config.yaml
vocab_size: 8192
positions: "rope"
tie_embeddings: false
optimizer: "laprop"
MLP neurons of a small language model. Each row is named by its layer, matrix (gate and up: input weights) and neuron, and shows model dimensions 341-468. Each number is 500 + 25 x the weight over its row's rms, rounded and kept within 0 to 999. Numbers have three digits each. A neuron's up and down rows have the sign that makes its largest values positive.
A block is one neuron, or neurons of one layer that tend to fire together. Before each block is what it responds to, as a language model described it from the Wikipedia text at the highest values.

Responds to: Score and pair separators. Separators before the second side of a pairing: line breaks before the away team's scorers, en dashes in scores like 2–6, 3–1, and "and was"/"and a" in bios.
L5.gate281:483535504500532496530488489510507497489500483499530501499505519548487493475490503518538430513504490533466506487527490470513506541529516506499494504463494498506507492489465508490540471526451517498516560528463510535487483502514526517446470491502497520492497526536517494505508576518486517499498498485475477543509483488530488478542480549475489462492495508494453507469499452507499508457512
L5.up281:505500532468509468482483468512521551482478494502523476487512471516509532510477507510490477493535547509489511477502512477475523491493528466525478495533518584528500496548526497492486520487510478507494460495509482526508516481490475492463522493497504489487480502477483488503511515538523492498509503492550527479504499485503545496479481478482482529506431559476513461505476554482474488473495

Responds to: Collective category nouns. Nouns naming a class or collective unit, often after "the" and before a proper name: family Raphitomidae, TV series, retail company, amide group, district.
L3.gate187:477495492507440474530501488463449511476513522449514509514495509523501503461506446501494510511502520508478497489517476461507498501533495478511485509506464517478477491533516506438565489479514492561489500466479505501498511515510474487506492479460504470518495516505532516487497496479479487518544508472514493498541510477506515456474484516465489502479480513434535509501474523490507466488528
L3.up187:472495470497507490479478486494509519504476450513486522496521497506499511454528499507503480474454447441494469464488485516477484539525498465476544519517523483510503475521527517549501484502494521550550503449526509512474511529499476460485513480510506544499479472495526462518502530484480478535498504497496489483572499507559463501496509505520492500509518474491482557485488460493474522545509
L3.gate325:482491456490512493487542494485491508442484530517495496483484543497501489520511510505516507484499511548541476503488501516502513500525502481540490496501470519493497477506493485513498534509534491503499515484446550490470471480468518507464487470485510511441507508483487513525494529484529424534491461530493513515482470469539481477500486488483447515545498481536525524476517508514503533526494
L3.up325:543522463459506503501508476468461479543495488505558465510484523495484539486470520505532465493503508511532502457495549513466510484483505524533497468522518475534466494546486507522492531471444530527484529498526519503513489490516526504517514512464489459507515495517519497501561493505486504545473507534493530528511477522524488494498509508469477456504485501462516504501445501503472507487489
L3.gate369:504496512523479514520506550518509495480461470489487468472507487479504483473482507505450499468479454535524527522497520511505519449484513500488483489465534526448493487527498512528508505498486507494503504500524507512450494500516478487474474496531529515509501489493534507538486521484503535499504555536512501514471499449496512511492493511514547481501517508525474547493514462492493454524497
L3.up369:488483470492504513498495548495503493513478501511456494428504450458485471509505565483476535486477518550515491510477475548491511506479528515517502503500525555480505497534451508539500517516511522506518523507559533516489460451439486497446478513531486490472520524458490529535494530469501476510518539522422473519486504520508486516512488508462461524524530476500485537485490486476533492530477
L3.gate424:510511481525515484506485520481511553513534461509499505463470507481534475481540488485471486514490458504514465511474498553464456473513467522469493490486559467522483518499470518498547441517517505503482491486520471442503482470483551481461526473507510520489500458491479497556541533429540529524494527511505506465487552532479484523477507506505490498494498529493487526500513552484461487499540
L3.up424:505471509515507489531496541481532467509503486494549459463484505467507471492509511473471510550499488549506510523483500522475457494513531521470560501531514527497503508495491521521585522528525515507489486521532525504497503465488571452498456487514531496556460479546493492513504494452511517527516516533505509480530478540472507538508538530477502512498519491465477526487476489546553485521515
L3.gate995:511511463561473441499428479457516489520484484510479514509511496497515544522537511507509509472492495491507457481514469508465487496517514483487479510484488468478475487485533486513510472469506527508472465446524499480498503505565541521480499515481535483487524510526532466504498531521538534474482501500527495487519518485536473538483460423463492522469560498479496503457486488503446512527480
L3.up995:513449498463553473474514550510483525533509511510515489502487459520511524483507485452486546484504502520465561473491452498483523460518480458540501514507452532496528460526463507453518483540555515525490521464500514510501509468508490485483510487496507533505510539546492529479502449472472479523531462460507490517546482460463509461496514488474479492472505508485448538512451490463556466484515
L3.gate1253:498488487508516487432514498509506504510506470525453484530547532477439508488483512467495516562504482523497516516457505457509476476478492484471537522520479542530504516507495509468515485497496525488518509473534503506526566482490495502491488505509437478513496523466503499491450492496516515464518461499487486538539499446483468512552518522503504546451486487516523556473492518511497507493457
L3.up1253:475510463540507500438499484491496500507529483521492497492490498443452527493465507446503531525506450497492503510458493479503477473467471479479504494489500537521471497512490483464502499509487506454515487435521485476509532484498489526487502490537468462477531517444500485499472503532496495448521447478468520505533497487487486494529510511511510530468499448492513538493510512513511518514474
L3.gate1264:530532535499529432492484498549507503511517503559515528497497515466538480502582462489475495486505459542493494518474478521507520484479497500472485515445480501519440477502477495511521443493489541464522552496511525494489510527522536504511497500480462510512488526531495474461508448533505529492504485502496534478484531508466473495518504490497485493533499470503474493470490503482490526510528
L3.up1264:537482494487497499467502515508468574519489495499465525491470493503526483525485492506518503465531430475536510504473502546505520492500489525499485508477476501468508482483501497503504511541455495508423466553507498503462503491483506475523452503508469493477491461500483513482536475501541469511520523522522474474478500475496531469513534473471505499477510498512479512504474536470536542490525
L3.gate1296:476502536531559494494469525545488505504523545525539449516531510505418501510475491459511539543488505477488494498518471489522468480543485471535470502503493456499482452437467544534535464493490485513497506500521493495498487482504484501529534503474526535499514506549501489482496434519503494472505499498483512521493488520502528502480465508442499482497497499515458524486467456471517486522490
L3.up1296:500505490577515493500500513497473460492448516509491560456492489532522536519510496529547548485506483524495486472490489488491479513475497491519459510505518502480486548503482548482502528529555505502536477491516537502470497516511503498523505511530503532519527484551493495524541475529485546485460500479496512475493548508525482494517519523509508532481493455498516474506512471466485476494507

Responds to: Contextually predictable head nouns. Common nouns closing a noun phrase after an article or adjective, such as doctor, priest, victory, children; also mid-word pieces like "cio" in Nacionalista.
L2.gate387:506488507495462509498485473511519485520528499466505515525522537520527510479472495492503494466547414533521488533537492504494515515494511515540522475479556506529470492503492497476480481475521512497498548439523475500464503530468523490491482505476491506503494474488483510502502507465473505468544497482481521458490558426503515520515527481501507548497509506503475508504492505517492482480473
L2.up387:481480510513530443498479542507520493503474504493500488512534490527509528498518506468466507460493469485510496492484442511507502533497485520533520516540493533517535470498540444492503494525578494532504531462513525502476509483481545502469487488521474483506485535527502565529500490469466498492521496480507471466512484490517502437523491497517527500541539521476476532513509494469475471468508
L2.gate692:481490499532478484508507494530486526507549489490461496498509442512545467513509506488492527460548474539488474489529510513497558495513504509525479501483490537554538515490470466502457498494500440507502488461518488500473513476475526486503483516470504502478478495500507525443506540526484461450461438514530478463497486498474471500501500529469487486511492496488490522514513461491479549457476
L2.up692:514449484502480508501524477506525468520565512479490520514519483488549485510519520476456500498518501512463453534540495490521535518461523511500497481482456512536530515469502501532455555469510448498515482493525470544506483478486484480560487519481520550514494504529499488442470516497480469466490466474466506512512464469507505516454476535511513512460470460508456516512499502551499495473431
L2.gate775:485542530511499513519482473472514478519541502488516520528501456532473522478498515507476494470479487537449494497526465509490539504496475526462560502480520450575517493468524516503519485498517448502516532458466521485496491468495557495481476511454483501505480497503538537493463510501498505509547547499477496497561497486487459480496480540545488497513541528468482498491527483504461514463480
L2.up775:473431483459452551537483483529492484493441482433470476484486516521495522475482485487511522460528515481482504500511470508527503507541518480477540490517523482514521480562498490517497485522463530498464524479487513495526497513490526537524531517527499490498505485514504484492527474499507456495506493486515526478576459495489479501518542496537504506506529445519489536502484477511527459489503
L2.gate856:492461520514536496488497495582518501490508490486477509477494454495516470488525532477452508501542481492488495472519491506536526451506498533501517478485500520453483489524493480488490505470497486483465488486529458503490485478496509471486475467520527528482474501550479482587450514468485481471510517514466475481530521443474511508507528487485513508481564466522474527497500486483437517460460
L2.up856:499468498561537531496570470514519474517468503511525515500528465520509495473506537473539566501466469506481464486514481504544498522486492488540507490517531495472483486503499513519500473503546521475504465467545486481439488505478510473514483477490493495497477490484475534527500545492533474470513478486500506505543508467488451544472501503526509492500517470495503534476519493460521541509470
L2.gate867:485463511515533462497536474504472500504501495499473511506560479478519516538525513498482499449557489528485515455453504495514531483478491517515574491500444543530499535519474462485486527482525483520500533439472491540499490484493500516509476484492483503504497481515495499543481493480478497509554486482510513458510477463513471484490490482460461479508515450474477514501527455523490504536496
L2.up867:502461517507529501496503516494476517545487511538487485544520501534540508523498498491547524486482491463486435459484516493494569536487508509524526488515471522572517529489500486500531491487509435526511502473508497549485491505480513498525489522501489504488488474537528514508471520498481508489514443485487530482525478510497497447486500498480501504499498455478439506498496476516444508505467
L2.gate951:474475522468513456499507494505528447522537476512483463527542472489568502511530511496523482469497451571440460495496456494512565523465482505472511472508470527540494514502503459475471503463500497495502527444494528519505494487494499536493481510486509477483494534526510509486483486471510487459507486447504487480552459471493487444537526509488462494508526485451486571505499464485483478478500
L2.up951:492476480476479496504482460525497482516517525456492495536504514487499482506509522513503498477533474531481497503504463520513541510483490548553528501511506502538532535518503471504467499494531448492483512480537461518538492499477506519496498539478445470486509517490512497520516511471486489472552508499460519479463519468524475482509546490517519505455522474526499482507495495494458502457473
L2.gate1177:484480506457518525495515548487514428510562510530505498508535488493535507491523498516489523496499521458483478500508503503503544516518506507452509528517471494504470493471462493518453516490448486500522528456476522467517533530504523506528493488467530495524494505525491471479483516512450489515482512480514471512551482439487488483519550554485481469500515459496468499507468475499494487482480
L2.up1177:513516469492490522524459509544473484509478564495491470489498496499468488523497503480526519487508532481464490487552458508476531541477527468544528457528538484518496528493466491503516524501507461517514513511486518508532498505481507578496471460513499515513495489523501467492505528528486501470559502473483481508524459491529455455489516515475483523495491487497477495517476456508481490530482
L2.gate1253:510479476500487530529450491507504512527478489452512519483450535511537475490478493513471489531523509502463497522524480479495455503493483517505482529451489443533503520489511525473547484500478504457494556486526467533535497555477492465520519548478529516551556471470469499514527486524432535448525509509505478519516519530553495500518495483509530478454511491501502512500472517486498462511479
L2.up1253:514507498495504524503471516511487545508463510465502504461513507540519432531486506534529505497493488488515489486492495530447453487498470498499477532460504473489480494544498515499532503490465510473479528495514471507520470544441526488486522528463577549515559526478480521489531475489448515485521495507509504513490454532539484504549471501532490473496514519506495492554527511480489485532463

Responds to: Relational role nouns. Nouns for a person's role or relation after a possessive or article, such as partner, successor, son, member, debut, character, often followed by of or 's.
L3.gate65:435498518493542524504501452500516459537528505533496464510502481494488483498493483547477486509464501529493529506552462503491497508477487532520498508505500491493495481494485498524465474469457456525576465470499504494496496497561467473498497484534523467513550451540517451472495499542476548515535507526487490545497492487440475492491566526484513473481479536527497493521522493494462521513462
L3.up65:520515508458467523501477528555500481515504451503468503563476436495482506469490524480506504503501499524526495494475516496507492471490505556484516478514495519499511517469486473481502524477516449525491538448505496525515485513485512501489485506482509517551513555509508482511502539451516478518476457478505486531533478489509515477498481518498505538496515487537455500509502490485485483489500
L3.gate137:496507486496509504496494504487484547529522503497484478493501482518478480504502499483488518538454526487499528523488506518546520467498512497508549436485501549470535494507495496525500507543475505516484478531512485481499496518519482520505508537545500514510490465561513520529451463539492506529509490523512476504486471502486527489479542481483515539518445470515511497477508493492547482489508
L3.up137:473520512541494531494521510490516516481464511493488510475559509503469461488462507471489492502508500496494526489512464468530481525522501462511500515536499508471481493548503550512484478512520529499495494437560517520488464479538489526569453509497488493510499486517542455550479473472441488510501483500472518472519499466515515518524491496425504521475502499493514478461544457516457516498488
L3.gate326:506496520495548495531502496469494523508511501542493477504488473538479502496522502529507483508502506474534540502528502465512502493493535521461498485512518451516477468504491492481493513540509474545527472516501476506477508508488482466470454538498556538528471495535545481475491507505528511517490524492479485503488482473512521466539491522495512517523511513532510503500495490508491485492536
L3.up326:474502484514519516488502512461528489514480516544525491479468495553527516472490509514495463484471497489552532455498457470472498501487538531470505461509463474483491519544492508531473498522490518527577509526521494499456487544491493517466484524501544531473494479526526465498496494525501482543488492460497498521447494502478483433519499499484472495536481495535480480497478480500498513478477
L3.gate352:469481501531513492508491484536522482518496496520475497484492526500497487499487473500510435505470483492546535503494498541495529516509552510515545487491496507456488460517525515484471486477517506477515521519468516503507478493521486508486460555532530446517490425543493514525513497466547503481484500470515514468492509467493442530458540496515508542512500491503550482468502494490485473471498
L3.up352:488491510475522477473474494457533491494523506492490519537521508545430480508516497473528507498486560496491489469510502502479480527536457532492460517529500515525502470475510475528547505531540473506498537483529538521508483484492464524487493498494513536513520548515511521500493520473483524473497502526461522508550494515518492501510477497479525473502442541487481490508513456495475482457513
L3.gate949:508496488533502476504450524476467478493467506466533472451499493525477532488481543484506512490501459511487471538481502477522463466521477507500517514523487486502504544523472515538503467489538531564531502497564470489532489520506470533499519518509544510514527497534483571512509549527467521499510468516510502499511491493574474476513513508486533515501524452502474510504501495435508502502494
L3.up949:490486499528490499455479497532510509513529496463494533498529468496506534474468516493520502499499494475505504474478492473454496481487477453510517542495536499473508525509479496503536518495519495464501511461501495524517473496485509474568506514544505494523447495524533473491470467531529504502476482532459466494534476532530504559524493510507509492497525504495481490507502469524547482493510
L3.gate1025:471513472521501522501519464509517439481516512502495489474451484521500529455484506466446518503488527518524505449498525523462466488551531528467485533478480520504493505499446475525521461485513501520525460472517468494492469490496465501512477438517552509503452449519488476475528517526500490475485503479512523448493508495541474452475455471459535542501515454449490547487505478453531491534453
L3.up1025:498490484497485464513509466537504486500570499500521486521524473557477524448494487492475507518489589485497504517509481500503481480504521498476548519489444485507573526495463461488513487494469457525546495457471508517521493476519452497501498507463562498564419465507458524476500495505514516501527499488460484493535491482513486497523479460517516535512500521458487519484519475456476489469497
L3.gate1027:501513523492520520550495490548536511560473487543456510465483516528478511480474500478514531512479479482481501489497491536475482488531474488472538464522516494484525499505482511510519529525507500487508488491509541525491471510527497493515501448522531483523491488513521509545504501441505495476526512515495464520459502461480457517505530514487490499539514549529492536498545512504449483483508
L3.up1027:458507491504528516532523509530531461492456505526502499433506479501501461509455495488457558516508492527519511472493487501534460502527522533485520508514468521453499475526498492482511482543475516486486454456547466501481501492513512498484471495539511485487508506511601487484498517434507490460471499516477492513476487462500456537513505484483478488521539512498477515468508489489487514508501
L3.gate1048:486491499490458538518518513516534487506509492510521513508501495496496515512481516475484475514458475521491478564513486505543500487457488499494498503487481480540472496482523495496506502508484511497525472525503513532479540431523496499483494556455503504481508486490505514541504507495506524514501528527511463503558493522515488534488523527478529484439511535543482528485501471503474488473477
L3.up1048:456477456482506497491514502498505455501513528503474481508505479464504527505481556454475511489469505507528493551497468502526472497466494504467503525474461544535465455469513473488480503497461480479529500495479495533482511452457526502485481513493529470460489548469464554470497525502502469497559536511517527503512463492508509516535522532502468499494506483502508515487513490484502490503474

Responds to: Entity category nouns. Head nouns naming what an article's subject is, often in "X is a … series/song/genus/club" definitions, such as series, song, genus; weaker on table separators and numbers.
L5.gate614:507497528504476539508465536546537516523519448473499485501508495529498481474552520470482497496520498486473523531522522482477506500494507481462482509514510466466459496482480462500525473496555526512509501503510521508487527495543454524516503497475516471602506473490485480478495479533489511501506495502519535474486501488539466490518471488478535559512498472511469467450477471530532479526530
L5.up614:503497510489528478491465529445510555500496465523490469469533553497463502468492513503534482461510541516481487494466482466488534490467490511512468496498469519486477557501528515529528476475473502502462495531489544506494506487504558483499476496502546491486508502522518484482522517510492474523514520526457548493514499535498552487499459495516517484507531455476481478505476486518483527517539

Responds to: Number-pair separators. Dashes, slashes and colons between two numbers, as in match scores (0–2), ratios or ranges (10/100, 3–52), times (56:38), mostly in tables; weakly on surnames.
L2.gate385:511493488503493519526507506472444514518480502461501501452475487533479481511492500506494504464482490543496524491512507509497468493494482522508503525475474503514508490493483504575470522509501498479491471493482517491511529526510488481498518502495493480481515512493492487440540545469494551463495500550476544487536455499488505509505478477492533485464477522554504526534485456503504478506486
L2.up385:484491443469487504525522533480478492470500528480474479460531476503510480541520534468474465455484492466561483507487486472468486543470502489508506543510485574470468484488449486493462535524523528481510495488479486462510507513480502522472491509520519457490518513463468526497539502505521461479490507498467516514498463500487496524488497505499440502487497481509543516505504480499533535507486
L2.gate388:472487485496462539527532507478483521507528474489525519505515524485509485511544468498492505478493528499482503500481499483517514507465513490471483462505520469522528511465538490480519482525503487515481468511451524540457501451495497529496529551501474514476525463489507504502511510471490500512532477529483525492524510544532466467497552474448510507467515539538538487562449494477482540499520
L2.up388:461484441481482540529537502445491502460502520514527456497532525485542472562547525490438470452501506485496510492506501522486473560464503495484489476505495514522500485478523489475493476528484508483469444502482510482498519502446496521471519515530493493478537491470488498504504506474517448479532469516484506483518502518495503470513529486477431490462478513540527495534512480512503546507492
L2.gate736:508543527525509478530479498508527505570475486489461509510498509497525501472470501494484516491508497484488478496488451503527542510507501506472471519466518487482483523463558520469538478513487499508454506503514475532515518512532519519479509504471493487532492507461513511455508512484445567488484561501554512465485512510517514569486516485474591512478491528521523476494460497504483474512517
L2.up736:530501515500529483535459540513500504500507531512499499470522447512511507512497502501485499504529494493493499532520484521464492512505491500540447527472463508468456482497484524538496478492518483492504457492521504502534495506529497474490505493514506488494509529510545514523467510461479484505479492546502513465465515500512491538547519468474508489511484461533528516523500498503477512495474
L2.gate844:489446509475487509476519529519504536545513473467463513488480500503529464541523497487471517486504514504501518515494527491474481559454471479449466491550515506527430522504516492519479511524525516506475537567485481518467521475463478472477575535530473520506491507494486448495538494461447520489507498492493482488507519493518503478470517516490505486524524474529459501537486492433471524511475
L2.up844:480456529505486489528528530466476496490504509487478498488506481467529455558521528473481498496453472476519445506539499473517476564454526478447501487497498478514494459483519493462474446505485503494463464548506472494491487477477500509502510513533525489506501465488465542528523527500510493458515513508498508512557498519448493470486543519494463509489467505504507474521543468476484513525531
L2.gate1029:508501518472471569514533489500484487509511477479539510486464485523531461449468509497488468476485484524496525527515472474506518512494494457494472512506514483485450506507528502495516463524501494497523473504447507502475509487500502508514493518488511525484513501507493472510526517479467550471510517491501499490521536489489503517460548507537551494469494524528537465507468479486476522544464
L2.up1029:456501527477454525537546509488474495477483520472498496471474504524508454504483543510494501453478490501516503537528464475528491562518482493496452498524491537456454472490527456514493470508517532476545483505515485496494498458471478499481488496513512500495516481480482479508535504491492478466511506481497496485477511497512493544468479537546478507492496510507539459541519495518515538532488
L2.gate1105:493502488474502497523497499521505472534544535478496511490490516460463523508557504499491481538476496510517475505537483517477536496544463517488538472514510473461497497532491533479475498490527529503482473518527502491522492494489486493460512514543475467462498520479481460489498475529499462503489498525513519523487460524528500492508492489535478513506492498467518486491535515525509540497484
L2.up1105:506468509465457492518490488509537450528535528504512559463490507481507534455491462509450543517496512508479502532498473480509529526504503541466528492515495478534515537482517513509475457487496475526551539476487493499501513502506479508482500522470531485495470516487457523478485469534467508493500509504500485570514479496487486503462458476563505501451472459428535473485498496512492512511453
L2.gate1170:549454504462475549538504543502475497518490489505525527495429454527526473503477531492494505463483532501545512542489484499486464513492489503493493477509532469556507530542503533480530473496513542505502537484480502488472511470484513511498491518481491495517528509472490494523483476471496522521503519482467522492491478521483515511465461491488531477500486504529510455524493510512509529510489
L2.up1170:506487513510491521470465490479526383506499502524548520511492509460495498502530508510470492487512516487465479489611502456458514507528526476512487500513492515493475547511527448514473459463478530489511485421495462508500478522518519530486487494492504491493494505477502471506460539477480517505501518468541519485493496495462477504528493485530528463482486531487480474482494473491459491509490
L2.gate1263:513490553516468482498476550506470516496504457499503474524482496489480496494492511523532499511501507490521508508476495498547537489533491473497457526531492510500499481502477502473516497505510516486483519559535491455464490501481515461469580573517539494519448450484478524483512519458495526492512530494501437489540533520509442461483511483500541505511451519507538507499524589482561464523509
L2.up1263:500531486493478544512545517488475465498515515501535477467513490499489566494466526517490500469489464492526492515461534510518490557479513463540495516561482514479447463500521475504551518515539489495507495543519530473512486485475495485495583526476535493527463496477489503513478427464521515459490539528475516551508500499512508495503513499510527513527462478511552472514503531513492471509424

Responds to: Collective and work nouns. Common head nouns naming groups or works, usually right after the or a, strongest for band in music articles, also film, team, book, group, song, school.
L2.gate32:519533477514521478497486487460545479539471479527482542499492505483536470500492499486499531494557505503499532562517450487503466477540508509519529486533495497513470490514490459465466480519486478473494466512519498528460458491492489492478474466529508459514543481469548506494483502516518525534542481536486551493506492492490488480500557492513503524549480474494550505501510494550484487476507
L2.up32:507491497455480494506498491465498483512506462536534505508499533543552492485499476526512513456476497500480481507489469492502544549508502530444517482562506484488482487558537484494522505500501472514525490529493502463539529505457487545522519508522500491488512504494523492510522523478458481511519441495466508542504542485468496512478494495494500547484493485510464499507478535467461516512477
L2.gate217:435508499436519473532520515488463509507526481497493469510514451516526526512508526466485514500482541503465552481494463491485518513498507513483496515497500518488470520484483473474507483527435465514454522517499490517499525495486459498489496493525550476481468483500517513484522488488471519472561494513481498514582509517535501463486485493470490467518510491483513508507488517471496491501494
L2.up217:484485500502469496515490518469506496492529472481536525498497465537488543462554513496487502519487502488493491475516510514531509503485501501477473553503524495448519507516479488504529514489530471481520497485530504481459524485488485507517483506512513486512507497487514521504465533467466525511449472495456501489483532487462496547506466490499510512468480544494481476483538491501485477486488
L2.gate436:504504540507480476507534548520516531475511486530477547451496470486515492473507542501498514503527513503484509535520521481510529475532524458518480526515504519501523521483471515523526476517522503504483463513530493538479512492508502482475502544505490486522547494529500507500501527458523533540511493569486508454513501516495461533473544483460521554478490526554482517475505507487517531550488
L2.up436:453520474481474501518547507505475517478500488490505515472521505502543480514516541479486515471528498512499502503469507539551493492512517512504496460512498542451491510503505492527520489540487480510519462519502466498477515517496518497475513480526490486468482490509454490523509486465510484534539496537486504499545485500473526535487516533415477551494463509525507502466504446522503514549492
L2.gate501:480565503462505461501521485495545481514548481512491531496501504537470509473526518473563498510462495527479510511464485464471563530493478514484500528511462485464497472550497513506472479440499500516539534481502501488491512541495506506518496512512501491523479519488498487484493495480505487527532514509465470505504499453527500488462520512510507526501501500475480531428515470490492494503500
L2.up501:470518543534479482466465485441516509510485523469487489507521489493461456520489575497487558495486503513505507533533505506466520452496475458455536550527483502518509527476477514509505479493534510504486544497504466465468527538482454518491545530514538499520484528558469518518494495509474533472508537543444467514507474486485532463540510488489524487578523513503477529510505506524466492502535
L2.gate809:486469473473530497521470460469505467470514495478478489494468491477515478504495502493509497487472541531544523499512484482525434493489503472515479484542513492502476495491443454507500503485480501486525514531591515503508501494469472493498587423482521457515504518486508454473491494505477495495505477498509488515508502475493483506517506464491485545516499483515494505471511467517492493524487
L2.up809:501472478520528499522476525530481491511528502493483525555519516483497496470514499462507556520519482496477510522489521483472494512476496466467508524530475498507547473507466484500528499495506480502506478496461563542545475486523436536603507530511471477572491520520523499477499441458508549511476467560488490520455516500503507522516549482490505519540511486484516496534506523480508477478512
L2.gate915:482504475470492526466500491493529499518506453496495494510506464498489507463530534470497565500487480542485507511511463443501505499503499475455492531535537503470490557500490509517546485507483474485511514501480494507485545499514434498504503499519535479555528505457526535506503523474494536502549473517450459468536528464488495546464505529485515533487519516497493522482535461484460461513504
L2.up915:469508472476507486498510495487499472513507475476486505478509462504489526483530574478481547499498498542506510482509464470506500489526475475475500536517502531467476531483454499498497489515508478489479520486466475534492493506511470505495491498536577457516525544473517540494486506481490499511512456529448479487525488482473512512479515515478482534503509495475506556496531455486475467545501
L2.gate971:530513544516483505456482500505542439523458494508480497537518509504494525488480467498494539491505527506489518550515535431503504495494499487512478515523520498531511557473498502519509513539550455465508513501498531556497466500528473514515460459506502493507495528508511508538458546456514521467516505504467485443475486507476520532534511449490542512479541465486510517489479490482473498485492
L2.up971:511503475499540488531453534504494468538475508507493521456493495455477543510519531467507527498501509508493528468481447479532459468491488502498474583522533541532483518468472476529511513487505464466530521457503511500510459483468467528511456511550513484498505525473488513466526493507470501470542486482494537508441504494489536490546526452484479537454517469492511482446508549481511490530498
L2.gate1098:470435500488484474486485493463488491532499475476487488498487476489495486488499556473449553503500514503477509481541454469500499472530510499513446521469502487510481491501459502517533499511476472477467473481533511500520480505491450485510487518471495532502524482530506506496482489510506510509542501492546562471509508512501477504510481468494533511498525484543508493477528508526473431522492
L2.up1098:471485443415524461511532499483492491486554464514495472528491496480564533513467485485508508474505492498472499492523490459515505498474479505463496496490464508500488495516494468491514512488475483506463494512490500511485517474527437492557486486479505491504485540523512479458502462449482484491506494547470497521539519461452575509474518515506502501451508490486451481499499494503466523500473

Responds to: Score separator dashes. En dashes or hyphens between two numbers in sports scores and records, mostly in wiki tables, as in 1–1, 1-2, 7–1–1.
L3.gate76:469488457489514515498516493499502464489496470481514518487478487511475508452495529493501447479457489476519536475496501487498494493499490474498517548494474465519500533507512517508511476486510483486490490529482505454465508534522484545464469496542474480513530465492452535511534499529469521467485537509508502473487508477514499508506511520498542513487494509480542493533491492425483463492431
L3.up76:505511459544512495498560513500521497486518531511500488521431521470551504487534534537479489502474509479527480442511527510485491512496464489460515460505491470502560508492502517489469455495470524507501493510504470495482545449544496487487481510462459491540517463532519506445479465509512471508441472511490499554511490506500478519538496485548536531540538472544499481510489465500477506477507
L3.gate415:498489494528484487482509454520525523471482493491503504492532520498532501455522462521482466501484505473504519508494539477495487523513522535488516486518469531492544501535521489486463473486497491505529475502480496463496522531591495499483499488474482504567496469482474499488503482501505520471474506473502515492484512486507496510508478508518559525447506494556548481506509486463468464488512
L3.up415:451509484528552470478530513500518532494489487478478528514504508487519510486512547520502469452476494479511503460501529497453511494512524466493503475498486571479504479552480505506476475468504489499530486503446490517466487533524506508476492526493472460501500504511453489481475470510479475473496453514495504500476499491537544529518505504504503503495510464505536507547483468466518466503489
L3.gate575:461540527491511522554496450482534490491498502507458521505495496476531508515543539533495540515476479492486474442483539484523469476498490519489547548546433497519496521528513507481517491484517515509505518477528502527482490518513520531492496486507489520539542534472489505529480499456484538494453506500489486509470461509496511568483495468481506522516480528533501533507504518530473518426509
L3.up575:506528509526490530453463478487501535523481477505459495455472526525494484518503492494514506503550468465488527485507513496500514532527503458522473518465473564525516513515505486475443506505479529491517465541488480515495503493505449493520475458464493481496532452463486515490459538467504507510465508512501505506515494474531509570513517501479522517510491510572533469527464463492511473472473
L3.gate850:485516484504483563504514481491468522497507475523546490497481486507566471491490531495517481493500474504491516473478500467498498526484513502490501497479492473479502486492517499474496472499535522504494503544485498427492512511480470491462462522515498478478482458502507511512537548483502509519515513501492505460483557476471522495498506488498523503498513514528538453508486502504513500460462
L3.up850:550502525476464515515528498516518542462520528514509491479479515504549478486498492526518510540475496544515482488486464517485501516501489514530487522499508500504519528521506521479484503514490498545478471502482492474492489463540535533477469483497530483491501481483479560515507490512514511506492503537454519547546511487509482479488508544453494474497508511503526489508499521451525491464496
L3.gate901:489493472460495512511529491507500496512515493476508485483527516523514525491502445574475470481522476495490527489498513516515486516483501511498461516493510473489468492463532472523498469513477523516502430514501482488498498523502470453475513516491520501456559458476509485491483496489472499490491537533434509522527529520492504504519449455481533491465507490568487505517514463471463479533460
L3.up901:537483474455520543521512456524475495447491520491504482485481497513481515499522477559504498485509477496546492531468524476535487519478484524502478468494508530487456473522522465479479494509501516544475476500495481471522480492478507512503476509507530527451481524460496507492510481474472501523486511468496502527454509504506515558534474504492475494500501515542542489478509493480523497511493
L3.gate906:474474495547479511532475469509495550514499509503549529501520515493523491527486517491504488536550499481480474491455458463480554493489471472453564513486466469468495547517523503506497489494486493483480429562504480457484535504512504496518459494506479470490527479470519503523474540545528462525501478486547481470480520516533480469501491483475535502497521522566508461521468509463501496476493
L3.up906:449511530452501487473529501459481497470484541538464526477474502494509498479493457542476537526454522495527471516515501557534470476506494560523496534534500462497525492498493462508498473513502559456485491506502483484430494546505490524483502470504511520493498509498466495490479471465500511493473528545473542553517482534516503499519495530454506512497484489502488513497483481484497516484472
L3.gate1045:510507473528485504543453520492521562512487485489487530483515512480550484514493480542504521526505479514513460494471531506453490467500483525478523506484539480493518498478491446466498509491469504506463497532537443484469533540472522510463499466440504484521506473486539409506519490492497515478484514519464480524477554523525463513515480563470517524465491529547537517487520524507457504519513
L3.up1045:489514484508473478485487470532518475486495467485495524508506489530513509504509482536506458446454502474531490492492507431495493525554524486495447550509524493448510473515467510439511470505521501507462520470506473470488511501489514481501494490513479485532520513469492501483535519513544524515474524501467532497465534521521443503469457463510509488517549502501531472505514468495508487533519
L3.gate1330:473519515502500494520507494494476512511487500463528481505478519480503579545482482515480519452483499463483466507497541508511467451480476525467533464490525502549457477522494506486453490489498487460489467481510494456553505480535510509463515509526452472488506505506457438534504508483510507525483517486479495521504494533489472468501494491528483485528537509528458499544474515505470490481535
L3.up1330:514504499493459486497480519474526504452494536484470505507538472516501485488504502502512465504484480480578537518536520495476489495513520495514505519485491508497485509497496519491501457500502507532487478487515454465480492528501546479502497499484523496489506476475486465487554514557539487534521520506482483523473553507495483561505509497534506563522508474541497496532504503474480501519507